From a checkpoint of a small transformer trained on Wikipedia: 6 heads of 64 (3 for keys and values), 13881 steps.
MLP neurons of a small language model. Each row is named by its layer, matrix (gate and up: input weights) and neuron, and shows model dimensions 144-271. Each number is 500 + 50 x the weight over its row's rms, rounded and kept within 0 to 999. Numbers have three digits each. A neuron's up and down rows have the sign that makes its largest values positive.
After each neuron's rows, "fires on" lists the tokens most often at its 100 highest values on Wikipedia text that the model never trained on.

L6.gate328:382463576497493426456519591501456442481530480525419493498539532450415459504504420512552498484383614522532454465534498513539460495544498476499442522523560532456526422524563501519569506450492506443438589577523520466505414500479417520466501569469525537428476517492528516382549408492466547494486522530484553489545429500514448420508384523555498502489489599406551509518519499531518550495498
L6.up328:475520529500496414507469529511539494434463504588440380519563461532512501470499521363584434532413501495448604510565511519545405509407541546520542563382507459477428473562470491431509439485416618387451505486505524570474503420535436471450511538517461457495559450479486549449579466555519501465480493516471450490585414520518509471485494461514496478503427435454517559542530438494449497600387
fires on: "ine", "an", "ech", "ican", "ist"

L9.gate259:564599516443562425433507504530536484577496526585412517456535468453565435472590442412456430584461559415555555607461584500462533525424607517419584515501553511466534592468486507416562471508396469437483459489436503537525483474465411518475606387448528403458447474542591456510548496524528474444497430520456540483581493504403453500527456501462562500518535617509537590505521545525492510551526
L9.up259:465515559553482534420477577567504537478565463565463458532403484473426526538538606457520468605491482514464468555490495491463559558542496487539398491511496459458498557549433560510561495461528428566475435402409492523450516480506456479532526547475456542536474473559563562505482464533508538484586635439465520489612510404504517424531505523471448467606551398513493581572511561482553500569503
fires on: "-", "am", "b", "ir", " along", "us"

L5.gate238:518471488429414420404458486492508473422529498397457501533502448510565489488504457498591484483505528519453414555491526480521470514422520516599523505501506403472535509612481534532452482433485455475431514520543405424460438517524453469481563531501479538449470511449572503514482477529512509482537627574447588578573608550567486411439545507522487473384486550504521497486479513514446505550476
L5.up238:506407420468484426598543545516470543531478485437409577500418577588590471529518533532400424559579512476522534534555556459406428550394530553468569456524517428542552449501503461478505549530418477552555641580459528567469434552539523420539504508526426501493441517504512372460536614549466504452543492478473568424437557497510528553525502506495539525568433461564521413501518513406559498550523
fires on: "ic", "z", "es", "us", "os", "i"

L3.gate56:480468475442489499548447557385498538496571503526386454506516557501480448577486572443569496468547473454472480487530507518450467501487460490545466608506380450428484458609454559499490496502553501481544457445462496436487474448512494442529444509431446444486545555466510437548400469499428541526507499524459434489534421521538536461531509465417445440523443508434450599496497459517562501596502
L3.up56:436470483510478562406424398561450608507400539504556492486457447482419418465473492434521494401468483452595544529515443476459467544544444478568546501454544567479478499479460559431549545483493406437412574493445429426526567478522514534498513449491563579565506533462442510432507519526582543501465505502461462493582461585473531432514499465468537487459498478467581588583539491497532497493521
fires on: "i", "if", "ro", "arri", "ra", "ood"

L3.gate620:528564488468451413476497496521490488460590550508502495537584481461555545494509484507579501494495506523495416549572462408530457525376550491555524526552458465519560463491533515562528384552511524460578554554523523466420489482524555544507529548545479525533490505540594487559472372521473484477476549550429551572513562473475513521524450529495476496489510519547493484488548486485566517531604
L3.up620:486575511558456395524491566586490438396494525414455445523523497495534494549514612528483501473512497560521451570477355570453548481610517444421542490593495572570485508439491486564494518531537480523460543460536531490535531536462431547496370516430499466585493536555556490563520534403479533446385548523497540572483480545444433503552477642445596525502559522555482453537455511550472485484518
fires on: "e", "es", "om", "her", "n", "od"

L6.gate324:428439529443447505468464424481471505558543535481414449444439470624668497534507459568580498489447542582420436475495475484445482511490477515445445554530528484472531544539516528455452463523508432505471525479530507513545463470483438455385530494580504489504486497570576453565483471480508523439408544428474537557508514449438449492514519472555497495472467434475574520597578521511504489570426
L6.up324:391440549496519482466563486526416508503637481513454460497450482530521434484602563575547497479418499500487406528482474417444519458451581601466477529542404456475464433484470448498449414501512475447414448511499510570476488469485529466507433528645450514514447487505548552591498559531440444374533466430524486512526491526518470579463592535594560556469347409501425459513549586446455416486489
fires on: " |", ";", "ans", "ts", "s"

L4.gate572:435497474582508562519485368513466544476447512477503384604479466453560411558465420528507437465500540477463575522430427396517527481543548547521509515576530531511522445533446479489510517414485408494433540508597502461403590440502422480488477545409455513457446520517496525547538484452478504422469567485452521533507549507509410490409481518448501400388524455434528496472533441410491489621505
L4.up572:391548502506504469523446461594433455362470482477514441506432514601567479424484596497566521512590561447525523469489456392538466502539559574493548475515565495479462540460656508560487537501590525451524476577470553540522544541539514410528492487370484478421551489450554546512502537496499447456493492451450531340522528480508434466450472492502526507443450458555499529494507540436399502559593
fires on: "ep", "os", "-", "ec", "er", "is"

L8.gate71:467584412403505520451515369484486448542498498511493476524467452441431486512453425390500470477465539392441439554568549430504496482470548518514537466536523447433474506433513485464485434404482564540536627538492514670411435503512485471542430535496518519471646568522495522591466455538423553496476494411514520537436406481405474517472546522473540472481525421542540476389542478553550517450503
L8.up71:505540481445496479478540454551516435547499532512488445472524499400432539474456558417551493532477474458510488509523479517604509574577478509487563439629504473451429603437550532502507449478422457480564527535510486625508419549513522518508458542500457393527554507430559556509453516517487417486543481485486522508503472494526528532566482511480569523506418407466532490534497593580426546527417
fires on: "an", " ", " season", "z", "ff"

L9.gate250:467499482551525405498532382553533537533584475566428477505493512457566459572512571525548548480480491470487486513557415408543559556430525625430462483464502406429472540430587534506535520479455461536585455567484521453483524487449548474495475487474508416529510531478570475502486424495457544564476506443451458542492593448480462528524518532488535451541587561447477482566556514487468545543556
L9.up250:498469466650468440471515533521393572471465481535579436532532508500506519510544533536585484414465496463403444540462441484560483475521467583456490471542509490509535467517526508489457502463485528486446590447494497526519518546514529448477538588580475442473515548521476516475454464530480559505437516494516438580480472508513437492429508514496562565546490463419494540591489608540528550482511
fires on: "us", " an", "it", "-", "ust", " a"

L6.gate319:523526485507546574412561424544447531457464523441559450527509525434559445585504552489534413510485482455502518516484576450508464501456536580573452641583476505604438405516507574563449463489532475505542552545560426439464564488564472608479535427495424492537470461448462436465534529497524525435533443499532433545453462491497423503545457486504491510375487554541434508439538552513599507547509
L6.up319:495461426500418462568515650492542505535500498501479508556458518595521531436520480499548503570563489374550508527482494470574453551351515516506567469570495400440505576572518502458484530478430566461501474604545451423483535595476464529484512483546518560478523501397467435458454529446450396513514533516498558462537458542493502516574514457450524565505347604481448522471585494430503509557576
fires on: "–", " /", "os", "@", "-"

L5.gate587:371449515510520494515522450464469539455519646521490505519487555443529543528470498490471402512532463578366436484455458403500427504551507557535479509446588530540430510570434571541563425481464506458459538400460456554488550530570497422555362546522554548540535487580600466468532535541365488419485561572484483568619528539525464520466442435578503439516567536451552459460572509544505531484451
L5.up587:463533505545466472497576476476476542579504614504588520551431488454425538410523562478452494506575501568459495465606461478475475478463437504476492544470571411526456499494458558550492540522450544475445480463399481568497567571541511529529525589521509494464468424614549480430459497540457534439581508576471522387542527511593497512539521497553461526507609473568458462526461484513416562497508
fires on: " and", ".", "20", "ially", "ever", " to"

L5.gate483:573502399484429536488464482432460580491570534551474418532433544490547554530520507482502469430562460567417416523448487563555520579427556524446493520468522388496529428554588535512490525519521501524552542481505563491457557490372546478540522486498377527472523477579531512502555483497483423514487499524483472535561497450454454590509499455594495535433514465543508520480636563425549351542406
L5.up483:599505487534604517540539427463459559514533478501470419676499551619537525575546550448564522450472409557482459490431467568514519553412569579526488470493484375487525490453484591525439504543498614508476493523511456553473580486454485378611380564455427497506465494463466494484605509537531470522508483477562538506552546489479563549518479548533439495500520523552539427492576607509513501494490
fires on: "al", ":", "z", "h", "k", "s"

L8.gate524:565442494427426418522484479513484541445469509466507560532494502406565505503521562497461536473473503401342494434389457462464473436494497506409488498352449510454481552530514514536587556509438521458516523465451563537392451480531566450487455421474539499573609487508548494503466445439546486529470591493446565542433456510453480458585505447448504557433605556488441470449523544521447537576452
L8.up524:570474563509490531480494621475487595553507479353493503571519492482466490421450465464553539544535519611573469563480506521576463527438538450547442550525418462534524458521514491438345443540504523556529445616591491493442536489538569488512490455507511544553486489382548495569485479505478521487509515413551466500442481528464499650481457494611499608543446534608454508476494457503507554473536
fires on: "n", "e", "l", "w", "r", "el"

L7.gate38:544580490404396390518508469483501456555511568515523408463546467507433564575503568497473491501426557468386543505407437503508548571568490554508498457489486475580468424600476493520370453484496479539578583519497547505488523525482522532480488437427484465528494536521467493477521544496587443399487479466448423572536438481480494452537520491460566471416613494545504570509470517521495439439438
L7.up38:513560465499470467533531485527522528584566586473488491516596512516469552495550502548579489478521514395425526523516446411538524470548547442525491466540533528516474529491569547560468493475579386589550518563476623399488513467379488454480548520552433495504541536588567589436493530549473516388504545446421417584527585514517453458472509484548521499408470516494484512474515503570526417555460
fires on: "al", "US", "ir", "h", "l", "ach"

L4.gate482:478534371428525528555523548500477503452479524507514466465402563528606477511507579516421519518625536484483494459392510472562430518461545482581453573445347537524538502632460435504578614408426518515488621472448522538411400405486545535476520433482490488537601516491506545458400485532534530414509511441498492570513391531382549524486512409478457524446499490525467550539399558484520512570493
L4.up482:642478478519599554494531421476448526554404496483520506541430451566402412504470497486535476462504484582466545508408552419475460526544527541550486454431552507399484548525492472422521446494413437526434485425355545485477509590484547560507586461489455520402516478433418468529464545619532476520503495486518534489537540497471575421453508424504486459539456522531535480551521477547546614527504
fires on: "er", "i", "o", "ti", "ra", "ad"

L5.gate408:594509471474461540459536531477511540487602508569517475444517544519476459512550464428485473542464451499499551505495528503489487433373497580525472458497541524508464507449586420494503429515539567505513460447535458576425396470512593459538573654555516516560492449458533491423526435519459541516530579502497497574557480555417486435424548514469427495514476530433570497611494486443474476534511
L5.up408:442457543452496590545492486455527528471470548511517480603511484513420616452529507457513472513528496515480492465534411516517445524625449528433498429512454492435474514498421519455471466445532620461530581486503407562460538533528486521500498496456535515491597559409445505530495455487472493474530570396547422427610414491498497472490521542520438541556544604554616427439579456511560454544529
fires on: "ri", "ick", "is", "res", "i"

L8.gate37:486512565485504464394457452476495513506492523601458456500548481474461473505558427536589455464439412572483507474472552548574532512615429454502572469552461564476467477521467477477527515481489526532604473439555551490515492573554464473421509519491577436478577466486539581549534480423464532403489536537491447410509526503417491502483509532498556482486481533496495439585495485558535532535462
L8.up37:564513498509416378538534496524408492443485465455446513447331539475488519519511533400465604416465382516521513547417456473505475542436502492518538480503500435507456472422499513500441512537525499544523533550540498479510525512498500367426593595590496447550499516597528599525551521527489495562593465536491505445542528585458527399492576497496538504477484587502529481553533598486492433454471
fires on: " |", ":", ";", "in", "er"

L3.gate585:479535464405487437544529505527521543486472494533575490548410544535490551578500452548469486556572508525538445506533476440517397572470480381466494507534485444452523487514499536427522503516423501551422570454492531518497493554502489526522442515562516476491456454429515577409323513534576469430476477514576414539520550584583463448557537536520427537487544531528432493515465471444538562561497
L3.up585:421468501562523539557490541472459538521574527518477413567552475607473612508533454465439436429543554550492427460478470489515436460496487464399431513518567466466516540592545561422567594450588547481515525563538413518438515535512567532518451474555556465497495520434505483490505503434443508427506557525557612513546494449515511520442487510464539499511543472584535535578614514459547497524595
fires on: "ot", "igh", "is", "b", "oss", "c"

L7.gate139:471487547542515521516468476506459488480472520535421505459485556464571423544481589463466531513522493587433474496454483456489457527522497480475507568444560555495564535577538519523515464506497528516473609410586580579554354429548447496467461540497481539544599536543559511477524485511480562528503553521533488506492417549439471516390569480493515560427626502619479483444516509551508485538496
L7.up139:513518517538618461458538495472488483425482497463507429395440531475507576521529504485519479569452512394514541481478480499500534576449573546479468492501521455518467486498634452500593550603437562460521451450474501497443439446471452552363447521398415474488503481524426486447442455484481519481455536461478427458518393529483482417547527441430513443498545565510508578414532401517511523563425
fires on: "ian", "ing", "g", "un", "i", "a"

L5.gate596:500487438486529553386444402475472533391445494596419467520556585535514521519456539467625434528555503506509460475438502493473467537490449505514537485503539465572471528411404538532464385485428452529550536468598513386473471517547465528543536478496549497522531491490668432505507448440463456480480474574514453587525567442466435560567451504509521569429503446417515539471578466488578491537477
L5.up596:510548468483542546449500488454428510565528460476524472515497500609583501505512432417519400426463476395522562500467433514542466538583525374522575428541396446415519464520586488519508528531522587502543417482506553552523391555441552504497562543481517510481516525413483486490474558530496518472488447533412483418441518587506468540431541473557581510495516504511459426498566502539499549532577
fires on: ",", " 19", "ie", "ter"

L9.gate92:501493504579490479447431509564517532461498513518529467391512569465564495514523511577458485492485536575508513513534437492468524536469542560506559439445457619547465499534496582517496482586513386560531486522516545548562378459535485446512474595508497503540569539462571483395460412526584569501426517454512479489435566587560506404516492493313482469507471530459415529590551578528480551483452
L9.up92:461519388452478529507520528530439456447570489484630403573582501495540441529495472523440522448457570518494580541550511546525527538482458485507478506527487485434587488525472489511540459525529461511521532480487432554542531527403505394450456413455553575540494448462494526445347463502484492543491388481488502497471492591512517456505478504468497483524554531442488456467505504486627480505525
fires on: " of", ":", " −"

L7.gate389:561433563615519495518535491467480560503531452398560533427567467478588499476496513553471517517480341578501527539443491477460412503506554534606473653485477391507474524564395469482433489519550534468399512450479495575442543433581496559498484531549428530577540492526458401521499509527466551526506512526525476506534494542466486544438596557504545524448544399415524445533440560457443578448547
L7.up389:483507548538544511390535492504527593506444481450488479557491480431494450612566474544510559539552504552443485549486579570559432545443527582557344445485485459466591554496436439430472442456522465417560455495494476419508526623505528530593505515436542495495440439551480479475548527548488386495554497566420482545518550475565474529631487543512519582574527552414528447517545413585613458425555
fires on: "h", "ings", "f", "*", " Rep", ")"

L8.gate512:642404461575503547458426531581403568446544433362524445471472527445540500533544523519497517538428482460517523465484449562455462451434569377462420532460474410537439473437510489545541495622458541568483447586361536550484505422515523433519458500491469553554548487454495511470553545514393504510470603488436537499474458481504515548527493489408533449594562508485443544525488489524486495562498
L8.up512:510484542479451433539495514492430482498477465500518457481500450501462520560475537406436520552596558467534590551448481454556445458519525538567508551495453460439461491601501554525458526527477485502509504593467455526450480442525509461473512464502507471490614469538497420558502624437550461469563541541528525503559582590497414456461485438442502515530494433557405533479447492519524455532502
fires on: "w", "e", "ing", "ive", " died", "i"

L12.gate504:427470472555546467495507525517468487482532563465510521524440474631509493509515555495436469421495433478562518419534500485555525455469454527600547451528398381428485500492429526434549577430552384527460429449445494574465522518468552489512499503439448507444487422531543446562518455513382547494561548468533461501597510500514453476539427493480545374516553506574502525471523513530520482574564
L12.up504:539599431451444503510551506489495583473419619549511518488472466500533453517571566456594444544492410523528497479528466424523518548508487538523575444553557457403494480579475438480521481444522511508477483502529363453507569513507363528483482489424571561521540423401600505497497510499529503511639454530477477477484571446527524508540400442475477425534434524526596507441512543573500500568566
fires on: " the", " No", "″", " en", " W", "==="

L9.gate581:461612515494429492411518518580535551497536557522381491406446468496579481529547520471497455522514537458506479462466531569386552519580502515464498553391500462452537514550585547499493545599410439636535523550480471491478484534523502506416577600422531514552545489428531506505526463502493528573536471490499530387513541461542480428501441568436495528508598508480542521533426470499561535532463
L9.up581:416447422505508583456523433569480558513550479499582388487473507369398470522534559490517549497437542542502578473405540459519448455481518454484516434456569434491560486523439554519528500507563506572451519574451476500445529496542564352483611511614513523529496440402492495422443454537455462576448508453412451525507481562560453489537497539551534410472523448578539513606505540485435462489525
fires on: " of", "al", "er", " Or", "ult", "ch"

L5.gate616:537425603501499481576552477460481563422496537480529526540594459545525543514477462410532466469448443484466479515452548532494449513510566543555420495518457499484535502485447524564436481453500563517416460439521520431446589456494397493453467449486555516555438520553480521589409513495486597521569467549417515603448579596501508538387549549470440566502530438508531498496509431517591515550443
L5.up616:502526503591559486578534417468471465453575530459548505467468548515508571537530520467522422477452483515556448480501572432577489485449603441506454526476500341585478430483454544534473516431608528507572575525559541447494484484458542450452495502514511406540469460536554546481480594462602462479515434526456599509500554541536497574556514506564538501492535458614454441520581556462466480492483
fires on: "um", "z", "o", "he", "ic", "uk"

L5.gate63:454568518447512576448378527504461512478471562512561488537572527514567551518485493534522432422449493477408464461412575517480515521479477544548590473508560506597511501477408553503480457539532527539509525465552474447502562543467468384496444478510476496547545471486678462539474471500360545483441516533550519541469557504541452394472487470388593472525512528440527475478609506448577547459601
L5.up63:477515527473567529548460509409440528499463414489616468460546532466567483556516553398492480460430434460518506492555403463561517555514470528489447541499486546444541528463478542492521441434485626554442486440532525456503546483505497394527395564490438444519519517560544427536478466424442511492547518492549475482486531549474517482475482426452550564493469437357535542474525593452545446468475
fires on: ",", " /", "ie", "("

L4.gate617:562545473546496439538453571555543459488478488549513531505446448492461423490526455567472476429576549464477457462517551517459499437427468476447534510434490459534460551492513489454612550425503516447438547568543546548528486539493426472433499532513602505531530523490494524509597521526441487531434501512504464441468488498469473535605461511496476457432575443478518479548473380501479509471517
L4.up617:526492442534567503510543515495534532437575540489499554479420465523461465507491510485449471472465545531511445468574526496458486352476534504452519508492499485601483515482489503497544516493451500473409522472540573556516602505531484523502538490471560518592417619546462642529503531523555503609377390542511532475440454534582588642559484426557399508474524516494464459470429484522455516517471
fires on: "s", "m", "ain", "at", "es"

L3.gate40:520507440437525515447456460499525520413529473412516566495460470429475546468515455503475561447482463524436565539500451464525510498513509478399557504507490467430484463399431463388542449494498493530475510522472500451475508505553590527478580503476500474443502466506637575470573534516533480465395533530487398529501456478496457447500533530457561495439545445433454521573511535409526495557431
L3.up40:568505458489523444547496527471515540406567511449556486416422549431526550398541487535482562384559416418452561467536335558504485484493470460444523435516506447522460529503507396438443482533536489417475501510479571525559524606536629510486552543557508494501516469442587589490532588471557490516408422503473415505544541485513569481557544555491600531477590503475530492557486538471432555529482
fires on: "e", "ig", "er", "ess", "in", "ir"

L6.gate81:534571447534478460611438427530440571557494582569471397412549546480522508486501479609474472427478493484541501461527441528489481503477418432540552462501522499484441519549479558532538535434465463506465533523441503544463523400489491391409421501457478483508519530329577464485494433486491503574611532469497461451491524550546468472454491465371545484482512463464491526544593537473537505499594
L6.up81:359488530515459552569459404537448532524530527461540631535516527502543547494550465517514464494501435522559489427528533440471483400550541473427557461457486477395530549411521557545549467487424510496422565578554497541416456471484537497479442567472517547553543445482555516506417500435446549466426517528456520476551507498450435507520491537503435501535569496493385479443465553488442573534497
fires on: ":", "-", " |", " sc", " vis"

L6.gate487:472438555544433417501600547439443441518507505486477484458448602484526438547429468480383597518373571617539531504496473442568512458581506511571466609480453545359547518545501544456548475528493602418469452523511527485586501465428530582437485496527476541553533574586508540498565544600538551526467450558555487500515533488437516525432482656483474507492506483509580540537428473454476599589496
L6.up487:487443527435498502518514542436513585438511538572476503513427503485484479457455588525476468442422534498524569541439498472464518460485527497468501540411502584434473502506565487544564475546403589366531504406495465440445531415533488537448507530568555540456421489487562444518596353499521508426530563588482540581551444531499543480474469536478482472508536603464483608545520553446558552539498
fires on: "u", "i", "ian", "an", "ican", "ial"

L6.gate624:523476615459494530549444427580497456506408409550429516442575530550569487545440483523423446502559526499500462438483447441462606494544530493475473501454465467413530520541469550536481528515390460458432581431670535501447459558491510547458413523482509456487546538444503483499385536452483587532438561612564507486456584502396488540501466511412501523447493470471445487497512537440545577541491
L6.up624:476571430441503451504533543442493506498560413524533521459432519470570549514372502466473533470549540534497447485533450479473567412493614503453383592501514502440546450477500545591526566487568470632480430498456580557411507468519650493485576547447529513467500486489532658552544493553508520578426431444434459466584497496528491506530517511477418518516489470503487558455507565472531572525558
fires on: "s", "les", "ies", "itions", "ers", "es"

L9.gate171:518480539373516476471515375533481541467457501464470416677547474583508533467443500534489507474496524559526501522450495440466417503497533475490450516545472482550467398437563499527546402428595488470400484531456529444506384415531417444495500497463450506517563501535506545470508477482504488590536524457549399479484502487532468502523415485420390489499478566466574575480564514518561454511440
L9.up171:558494478417537486552494471533562545486545417516533499607445472515558436467525477524541512446464488453533518358487445487499519520499595513534511593569463498407471545577519494473507385500575575612564534526394571440507390527502511387492417493455421406433479547594436560528504532468546453529525490433507427530513477451503527510565516433546437500482556554433475454502489463469464420437517
fires on: ",", " of", " M", " O"

L3.gate316:573532445470492503480504504528535530443554481417548464572463517435570484572514546435476430477481527479413478498470447548524531521488539522486528461543413475509515462581573547542486463345521581517503498448450528425520451432499367407516546484519496539504583492527539453443430553536593484438508532554495477501470508492500498487454519508486490557414558451591404508464551457505479433569497
L3.up316:515550562586478500404478435590549470453499429446569440412488522574536454538492489603523449454475530472510451483527504594459500468465499514524492493512501461503573545468588478549446480472454457522469533496434495508520506485524550573651447426531517548531438428476577472440434528444409532455542520550514504485393526405510493512527487535438453576454488542434427523505450466524474481489433
fires on: "y", "es", " year", "ly", "ar"

L9.gate309:501555374467553506486437463503520507437486525470419452517583500552520556456520455506524484567498530575490443450601493469521349549479490540534505456434515570584414436487470492490436506524589493487500467503504512459450524500468485599520487471570431542439535494578603484521543468526559567522386545393404566562524542420469409489423462578469491474431434534428499513577479515522546511479471
L9.up309:531523562532491454401497541459486433564493426457486525500518462510509442581442472432456537466512543534590537545515465470505469389627513478489494452506518484440552518527551505475460493521512480552526521499446531586501435454418446478543575507538431466473511519517517475528512480501517479504456464405548562424498472565402536541478431452458429540543501439547462424562484478493536570513494
fires on: "ch", "ar", "ad", "iz", "c"

L7.gate270:506530447428444416479519477592539444510495477491501446450608480539527380510495505535505545488509568537472469535569470510346524437505488501550475436429519447505537530496455587479483428460456508497482505540484521472469426457424604466480529500554534471486546517414497505488411495489465526528567401591520445486499423459464440524495394533439473544476436542465500463490497499518610507533527
L7.up270:483526487450515508530597514538511550405479407492461534569492495547520406409447480510462500535478455572503495405434495463397478476464435512486432539440549424467555527514491494517487505497431453463467514542463598556473481512532576524433464495561485455497580540559469574474500527467460507450586464545587463478539520495441534520515476517492438487440541535520532503482544557512477498458426
fires on: "s", "es", "ers", "ly"

L9.gate736:480513524507426497380461567511509485497470519512525533580573493530550466511448436399530456579488549548493435559451529543578519469470479520515476527547453538521444493496525490439549463469491482455516531355541558611485522523520424469513422468487552484539455516543431462581450457518592475487505535543490410589490480489453437468440427438450533504520531566404622510523452510503556488477462
L9.up736:413430549563486556447480420486502568465553484469598485469577498520622484407460522550556442463375549548559508530507554506549436505458482508475576508490519445555525559518529566493480445557426543526452450475524502416528503405484505543487471510532452480578533523417518582539492498414497415483429538531457552506518471529530519552579484390530500481512519568448482609503584393480470582444498
fires on: "==", " ==", "\n", "\""

L3.gate178:527473491446526523494531550576550541480495559448499451591485539482470447478528513449477376482515578508490637516480438441506479409421498408597503473383442472528494371551499494525538570496498557560503524492581547513477482412498469520532538536473505402501592528473459506436502514503427431538512545488540478513500526470469518478486459428437515499450466574516541504571556491464487489504436
L3.up178:549458426450461533525600573583589434532524458491430423505528624489544616492512510565535465460559515538540476453496401516474420484445499492531503411393473480598577521477477446485401537558438580530473488508488506483543472502508451454517649584481504513530650511472503538441518430392423441438469480434537530505446408473477529490465491537500466585470457506515472511523515511516477496478508
fires on: "n", "as", "on", "ult", "vent", "ion"

L3.gate550:587451517572451458512491400528493512524513467552545467530478428531512586526509527409457561420517457455526543531501469492585483447421422506487564516518522552472524491463467516485499532455470421410549526567537498495495596471425500536401420597500458493422497491500544575419455500537565431493531566519559676572475570522452577516571509466524526528481484514477461444495498494453478473462488
L3.up550:451522438482564512613457524464547465518644447526435434663487534494534513523504541402515407571390527543506538449472524468622452511517455466483472517495555497429544370510504527534476514529522548442506539543553615459423397431587493433492465488533463482537543504499533460546591513529512495468482496485479539507674521517501498484526501478526546477524557505500540456370497511543532486516581
fires on: "er", "h", "j", "z", "ober", "a"

L9.gate283:469487460531532547422543537471579605426565508500352454538518515472541497450347457506436528476447501522441495593590520438498415476538493505606492510470494585454506426453488420449564511439461486575571405502482505600466430474489539508425494553457514527510547373497566528586561449570477533601467541501451474522529467423484457431575454553491549548541450528498477573499493468481486531528457
L9.up283:476497479466461635506482507481473512396513539437466551545460505584510548431480511510483554535512440443524513509599508430427484506453541532558438473570520539468496521469446449489570533402572510487511438450503539489512546535533560471523447526468598556550433406523458396467577499496402575550500460442491483539456619474412427362525442480520523519542546532525417583533419516478502514442533
fires on: "ed", " began", " continued", " end", "ever", "ated"

L5.gate516:485363499495459544421301579466463499419558543524540440540561477560489574510470401441485444477488501546502448515474475414497509489590504537580431428508527572507505551514496525500542499489455480411547386481518475358485513474482501396541533516592569532573451473590555481492538508560514545543510581537487483572545477511630430473542506517451484472518461432477519487532583442444497462463482
L5.up516:555456480523491470441511440550512529438517507510521527576471566591427436403536495543599559402510448401497469538424492494469418440529558542464447504545408554499488482455569530554443431501501514512449564547420491510468461516437511520570515479500548580526441466621504518550496543535463496514503485484490492607473489533414432541423533495458490463498485487512531560472537463529370465517475
fires on: ";", " |", "l", "ose", "cl"

L12.gate468:510490483559464582488431587478491496439470401489439526519515559505543584418537462456502471538557540516585541465505453503526397534434618532489534473551404477499519548472582485499482548494496504472542453458388430386495487461478418426592436544502507473502488517508502553559577469515405498538461561549528473581497538504471505503477508487448535508564602543512485518471511488412499501423490
L12.up468:452509473399584485597507473444497509477441426573503436480503479499518490512472505513545436453544485508478488393523432388490565515523551482563587566518481403564439501485504487481484437531527533563393490476483614489439429459545428408473446517519459529494478467420507520461456683503526460438512604500571420521555542532429475553505472440489519490412458547512441462487551569496465420492545
fires on: ",", " September", " 2024", " May", " O", " 2022"

L6.gate441:513476535489462538441505480507372556547583479526473528515475453439525515466536451474579477490532488511500519492445465364525458561458431491402568559475470538419539491496516444540538500451539520488516516437510473434401425398485495379571508455531378517473431472522532492461494405591515416487564514461471414565465569496446476515555534463522540480451527490538471490458557498451481494416540
L6.up441:525572500459559463523492543403529479496522481445479444580467408451506554542443444468466555611427451508448481506478454456577537508528481459492420526514479572486500401508605572528515532427524475501492527582537568437564495540632442561419528349408529581513563445442492491542473467500586492500489496531487357498589485501475525560473470486592493443508508556550506433462497534531456556551434
fires on: "z", "thlet", " 197", "a", "iz", "m"

L3.gate15:521444550526528501545536487458436478432492554435533481518502469488510545627526400465554451514458491544437425654443457593553514548551500518506476502467403579624531462557521535488548532437544491563520556519559463502470557510481462493461514479525408428515512450528552480480472542463516456446519600510469407588526508522442495514544494469483591518451417484514506549433555551415522433502393
L3.up15:442616509562590474531457461581493367469465531526464459422436531476572499482484501474400401519502434545500437478504461517612537547522591425448543524553406507528497530499581566501521504556494440579518628517521450486564506482513482460448397419534454440526470460554624525513525572427554473476430477561421462483498563531469483477496510554495501511428506527609457534460511576539475414522440
fires on: "l", "el", "ar", "n", "ir", "es"

L9.gate248:492591396454436438415518565664463490467580481554497499546523524517571548502494489576510469540493493505550493513477504516420443549493534639496466492521441402410583526462549587519513498526529498483538494572559526464572559561577458490473512443477493530453536490555494524528499548453546513560498503421441491500517521450512396576460464484589540415446457522503527618557433443486482420527568
L9.up248:565582504586521510549482495470543494432475472476468481452518508394517524496503525465489573590557490531572483507414554476497470418443381479519441392529461516447536480587523420522612451554422510558463495488606529579533488498474592485456533438495453436538553503450540507570622506542451509586469474677513536429452555492479444514396503511469587496532484459396550475462462481570561546582521
fires on: " ==", "==", "\n", "l", " ==="